config.toml
n_layer = 12
positions = "rope"
tie_embeddings = true
init = "uniform"
init_std_o = 0.00793
init_std_up = 0.0348
beta2 = 0.99
grad_clip = 1.0
MLP neurons of a small language model. Each row is named by its layer, matrix (gate and up: input weights) and neuron, and shows model dimensions 96-159. Each number is 50 + 12 x the weight over its row's rms, rounded and kept within 0 to 99. A neuron's up and down rows have the sign that makes its largest values positive.
After each neuron's rows, "fires on" lists the tokens most often at its 100 highest values on Wikipedia text that the model never trained on.

L8.gate156:45 53 52 48 50 75 31 35 41 47 60 60 51 65 32 53 48 54 59 57 34 46 57 45 47 66 46 58 55 41 43 57 44 58 62 40 44 38 48 52 59 52 44 48 71 55 54 61 58 71 40 55 31 55 54 48 72 44 67 47 52 51 65 40
L8.up156:58 35 69 28 48 47 35 42 58 58 64 49 59 40 48 55 29 49 65 41 48 37 48 43 52 67 53 54 54 60 34 59 75 66 52 51 42 52 47 45 45 52 51 58 67 54 51 46 58 42 19 80 39 49 44 53 42 68 51 61 50 45 75 55
fires on: " in", " ex", " at", " con", " Con", " At"

L5.gate244:36 46 37 56 74 32 59 47 45 39 65 63 69 73 69 49 51 47 55 50 31 26 56 50 41 50 66 45 72 66 67 61 57 46 31 58 57 66 70 47 54 63 58 63 49 42 41 46 46 65 47 56 49 59 46 47 41 38 54 54 48 32 59 51
L5.up244:78 36 38 56 53 49 59 43 40 49 61 44 43 48 57 61 34 20 48 54 34 58 41 47 54 36 59 55 44 51 48 51 47 38 39 64 53 76 57 38 50 54 48 56 51 33 71 51 27 68 36 68 56 52 57 43 32 65 55 45 26 44 47 53
fires on: "s"

L2.gate5:44 43 56 48 63 44 18 48 35 57 47 29 39 55 46 54 37 59 46 34 30 26 46 50 54 72 41 43 53 66 36 49 49 72 57 52 42 24 38 53 42 41 44 41 51 42 43 30 64 65 73 58 67 59 44 33 53 48 62 22 63 63 44 45
L2.up5:61 30 65 40 67 43 22 47 49 60 67 38 33 33 45 58 48 59 45 49 41 48 24 61 55 65 58 41 59 54 48 46 50 58 43 48 46 30 46 52 37 57 44 54 55 36 46 36 47 43 49 60 62 51 34 42 36 38 45 54 51 46 46 77
fires on: " O", "-"

L2.gate17:55 56 34 37 46 54 44 51 49 54 39 31 62 73 39 35 59 35 38 42 40 32 62 59 41 42 56 43 31 49 43 57 63 54 46 61 45 50 71 42 54 44 51 56 49 62 64 27 54 46 42 56 56 70 59 62 51 64 56 31 53 54 78 33
L2.up17:48 66 64 36 47 43 47 38 72 59 50 29 55 52 62 35 74 51 49 54 54 58 65 69 38 39 57 51 32 48 55 54 65 58 09 39 48 64 73 39 60 65 55 51 62 46 68 46 50 32 39 64 47 56 60 58 49 57 55 74 73 41 59 48
fires on: ":", "ex", "om", " Press", " Earth", "weight"

L2.gate224:27 48 42 52 43 61 57 50 49 56 49 55 49 33 54 46 43 43 65 44 57 28 29 39 80 52 48 42 59 63 54 56 38 54 37 34 45 40 61 53 54 59 48 67 44 43 61 44 37 55 73 61 62 42 44 33 44 11 44 56 49 44 45 37
L2.up224:39 43 59 56 57 39 37 74 55 46 35 62 48 25 58 47 53 76 53 66 49 60 40 34 62 67 50 49 29 65 72 58 49 39 36 43 44 60 53 51 49 59 45 43 36 52 64 37 49 44 66 63 50 41 54 46 57 32 59 64 47 35 45 59
fires on: "age", "ed", " TKO", "ig", "K"

L2.gate211:35 54 44 41 32 44 73 63 45 36 26 42 54 50 06 70 73 73 59 30 58 20 53 60 54 53 53 59 42 46 42 42 34 54 54 44 40 57 61 55 70 59 58 59 64 51 62 54 59 63 37 21 47 47 52 41 56 44 46 44 40 55 57 55
L2.up211:49 48 74 64 32 41 65 67 63 27 34 60 64 52 43 57 56 59 49 65 57 52 36 40 35 47 53 42 57 52 60 70 38 54 38 16 39 47 59 43 56 47 59 67 46 60 42 51 46 44 41 59 61 35 65 34 52 42 37 74 46 35 69 62
fires on: "it", "t", "o", "red", "iz", " Species"

L8.gate291:62 66 48 51 60 44 69 35 65 34 55 57 63 58 51 69 46 49 45 57 63 30 48 61 44 62 71 39 46 49 67 52 40 55 52 63 32 30 53 54 40 42 53 51 47 32 53 48 56 64 56 43 61 60 44 43 75 72 54 35 72 51 43 61
L8.up291:50 46 49 42 46 41 54 42 29 46 75 37 42 30 56 54 23 40 46 25 70 52 44 50 68 62 43 37 33 41 41 46 57 44 50 57 41 64 59 30 30 62 33 46 56 53 47 50 50 45 62 42 49 58 37 60 65 50 70 78 52 61 49 36
fires on: "===", " ===", "====", " ="

L5.gate243:40 59 59 57 51 39 60 64 36 37 67 45 47 68 47 37 36 46 32 75 24 19 46 43 50 52 33 47 41 51 51 55 41 43 70 34 49 49 29 50 29 48 53 22 62 36 51 46 54 55 53 55 54 55 30 62 47 38 61 46 69 47 32 50
L5.up243:50 56 42 33 34 45 31 39 40 58 60 40 48 53 30 47 66 40 48 60 60 41 33 62 52 60 48 72 54 41 55 74 49 55 44 19 80 42 65 45 51 38 38 52 57 62 60 72 44 45 63 59 23 32 42 74 40 31 38 35 59 58 66 52
fires on: "ed", "ted", "d"

L6.gate73:36 57 43 72 26 72 70 45 47 28 58 30 76 62 38 45 42 41 68 35 44 56 48 58 23 72 64 60 57 77 40 58 47 52 55 54 54 50 44 54 59 38 55 26 50 45 70 48 61 63 43 67 72 47 49 49 38 40 65 39 41 50 35 52
L6.up73:51 29 61 39 56 53 51 53 54 50 55 38 49 64 27 33 68 57 55 51 62 53 53 53 45 48 29 80 61 53 47 57 22 58 54 31 66 60 53 44 39 45 42 40 31 43 49 30 48 38 77 32 54 25 33 54 59 37 40 59 58 60 55 56
fires on: "ed", "s", "d", " fell"

L5.gate149:55 30 42 64 49 39 20 62 46 59 43 29 51 34 48 56 64 40 62 51 44 74 62 44 53 51 57 44 60 36 35 46 35 57 45 51 28 54 40 49 55 32 82 48 52 52 53 45 63 59 58 58 50 69 72 37 48 40 70 57 43 43 45 44
L5.up149:76 49 46 58 69 40 47 44 53 63 53 51 44 69 51 24 63 56 39 54 41 55 44 38 45 54 48 48 52 52 23 38 50 38 52 55 54 46 64 66 43 56 38 36 58 50 36 40 83 70 65 53 54 43 55 56 24 46 64 56 43 58 63 37
fires on: "-"

L8.gate237:60 61 41 50 43 34 53 38 45 66 39 29 29 73 39 45 51 60 29 35 50 43 36 42 46 56 39 45 79 61 44 36 43 53 66 51 34 44 36 51 47 35 62 67 26 41 57 56 49 39 55 59 46 62 71 51 46 47 44 50 52 65 29 64
L8.up237:42 52 50 42 44 54 53 59 62 40 67 31 65 43 62 65 41 58 70 23 44 38 32 51 54 41 36 52 37 52 61 66 64 56 38 28 61 55 47 51 53 52 65 44 27 52 38 72 43 20 53 42 51 57 69 58 47 36 40 46 67 46 38 80
fires on: ";", "ed", "able", "d", "g", "red"

L2.gate181:56 40 46 51 55 49 40 35 60 59 34 39 52 55 61 44 50 43 61 41 68 53 65 67 33 73 33 69 50 36 33 59 76 47 40 52 73 61 40 34 47 49 29 50 50 48 64 59 50 40 56 65 60 50 48 44 52 51 32 69 50 27 80 47
L2.up181:54 36 37 75 48 58 55 48 49 52 34 50 24 54 58 61 40 32 55 57 19 46 47 59 27 55 64 68 49 54 52 29 23 48 36 57 30 63 89 51 55 48 53 70 45 64 57 46 58 52 29 37 32 43 76 63 45 57 49 50 31 51 54 50
fires on: "s", "k"

L5.gate159:65 45 47 32 67 58 58 46 48 44 55 46 48 66 63 37 46 56 36 64 70 59 41 40 34 53 47 52 64 38 38 71 39 69 48 43 54 29 39 30 50 36 47 49 88 43 52 54 59 70 58 44 25 56 64 41 52 61 70 40 45 32 51 40
L5.up159:34 46 48 49 53 47 31 49 34 32 58 61 67 68 40 60 41 56 61 17 49 49 42 78 57 63 52 42 62 56 80 35 53 54 46 63 37 61 24 47 65 56 50 33 66 37 43 62 66 58 52 41 64 53 51 74 40 52 82 40 47 47 45 43
fires on: "\n", ".", " ", ",", " The"

L2.gate111:49 50 34 54 64 57 49 44 45 51 78 51 58 54 80 43 53 64 36 37 48 51 54 54 56 46 63 39 46 54 56 77 62 50 45 48 52 45 74 53 58 35 59 71 35 56 61 35 61 69 39 61 36 56 50 71 46 42 41 36 45 64 53 63
L2.up111:56 40 47 49 43 43 65 36 70 63 35 48 49 56 84 50 39 57 43 33 58 56 41 55 54 41 48 38 26 72 49 52 55 63 45 17 52 57 61 32 52 59 46 69 39 44 62 36 42 42 53 72 40 40 51 47 47 54 47 68 48 37 75 70
fires on: ":"

L5.gate179:60 54 42 50 45 51 53 41 39 32 58 38 33 56 35 54 54 56 52 29 47 81 36 53 32 37 51 52 46 41 36 58 25 79 57 54 64 53 40 62 49 58 73 31 41 40 74 48 53 50 56 54 44 71 76 69 74 50 62 56 46 56 40 33
L5.up179:38 55 50 56 42 37 66 43 46 54 69 64 44 61 61 58 51 53 55 41 51 36 37 54 51 53 64 53 52 67 48 55 40 55 63 40 48 28 63 46 37 57 45 39 35 63 56 44 56 31 55 33 31 36 34 73 45 56 63 60 44 66 56 70
fires on: "B", "T", "D", "C"

L2.gate265:66 42 47 50 44 39 00 46 46 55 54 46 31 85 56 54 41 48 62 50 34 41 55 45 65 72 48 66 48 51 38 45 40 42 62 55 45 50 61 51 23 42 45 39 64 40 43 46 59 50 52 61 45 41 53 34 39 57 80 56 57 55 27 64
L2.up265:51 47 59 55 66 58 62 38 55 64 55 46 35 24 29 37 37 52 41 41 38 51 41 48 35 41 48 43 55 38 34 33 61 56 61 80 47 61 35 49 78 46 46 38 49 39 47 42 56 62 65 63 54 43 31 61 47 31 58 37 50 73 42 59
fires on: "-"

L8.gate137:64 49 31 47 61 42 60 33 47 38 69 62 42 63 39 40 77 82 32 52 56 23 57 42 74 61 45 37 56 35 41 38 63 51 49 67 44 45 40 54 68 31 61 67 28 55 43 71 52 52 55 29 38 44 59 54 45 28 62 47 52 59 55 73
L8.up137:48 69 38 62 59 37 71 65 55 51 59 32 59 30 69 30 56 52 42 52 57 51 38 47 56 47 49 35 66 50 66 51 46 60 60 53 48 53 50 57 43 55 53 27 49 40 16 64 54 61 65 58 48 51 48 61 66 30 76 59 60 55 48 47
fires on: "g", "r", "h", "d", "3", " R"

L8.gate81:76 51 48 41 50 62 55 61 34 52 56 20 41 64 49 57 49 42 40 58 35 56 52 63 43 55 44 59 56 57 46 40 57 50 56 48 53 46 47 50 46 49 60 51 47 50 63 14 64 62 70 31 49 34 47 72 73 34 66 27 36 45 40 27
L8.up81:32 72 58 59 56 62 46 52 56 40 63 27 68 48 23 51 37 62 54 47 28 46 37 47 26 85 30 53 61 61 69 31 51 48 54 57 37 57 48 51 56 42 59 26 37 32 54 59 49 54 62 22 71 54 51 57 41 47 42 44 53 62 68 30
fires on: "s", "ing", "ed", " noted", "es", "ring"

L6.gate156:38 79 34 41 66 46 54 43 37 50 50 55 44 29 76 69 57 51 44 73 56 78 58 32 73 59 40 47 39 56 41 36 35 43 46 40 65 53 41 53 63 37 63 52 49 48 35 52 57 70 52 47 33 64 39 44 57 56 57 45 48 51 53 44
L6.up156:43 48 57 44 50 61 77 65 53 47 56 43 64 55 45 58 56 54 66 41 79 36 58 76 62 37 50 67 56 61 50 50 57 41 51 52 37 46 34 62 45 50 41 44 46 48 39 42 72 67 55 56 46 79 59 65 49 60 52 61 54 39 41 63
fires on: ".", "\n", " election", ")"

L2.gate110:56 62 58 44 47 43 00 51 51 57 34 21 45 59 70 65 50 43 63 67 50 52 61 60 31 62 45 53 34 61 57 45 58 31 41 43 40 49 44 25 57 56 42 39 46 41 61 21 44 32 59 58 44 50 61 45 52 50 71 57 44 39 48 43
L2.up110:77 47 60 48 59 41 52 55 58 60 40 52 31 47 34 31 29 51 44 38 43 51 51 47 65 48 44 51 34 39 43 55 35 61 61 53 46 56 60 52 66 36 51 39 60 43 54 33 58 55 58 55 44 44 35 39 53 33 44 36 52 51 19 60
fires on: "-"

L6.gate306:60 47 43 52 56 36 43 27 42 48 35 36 81 66 39 54 71 53 44 70 55 53 60 48 54 59 51 68 45 57 57 57 40 41 55 32 57 41 68 41 66 57 45 44 57 32 43 62 42 55 71 60 24 39 40 50 52 52 39 60 27 51 64 64
L6.up306:67 19 50 45 55 58 42 35 41 53 38 41 39 55 45 60 66 26 61 31 49 44 45 57 49 52 41 63 65 37 55 43 72 49 46 48 43 61 56 33 51 57 42 62 65 26 47 46 70 59 49 48 35 62 57 38 41 57 53 66 36 54 61 43
fires on: "s", " Con"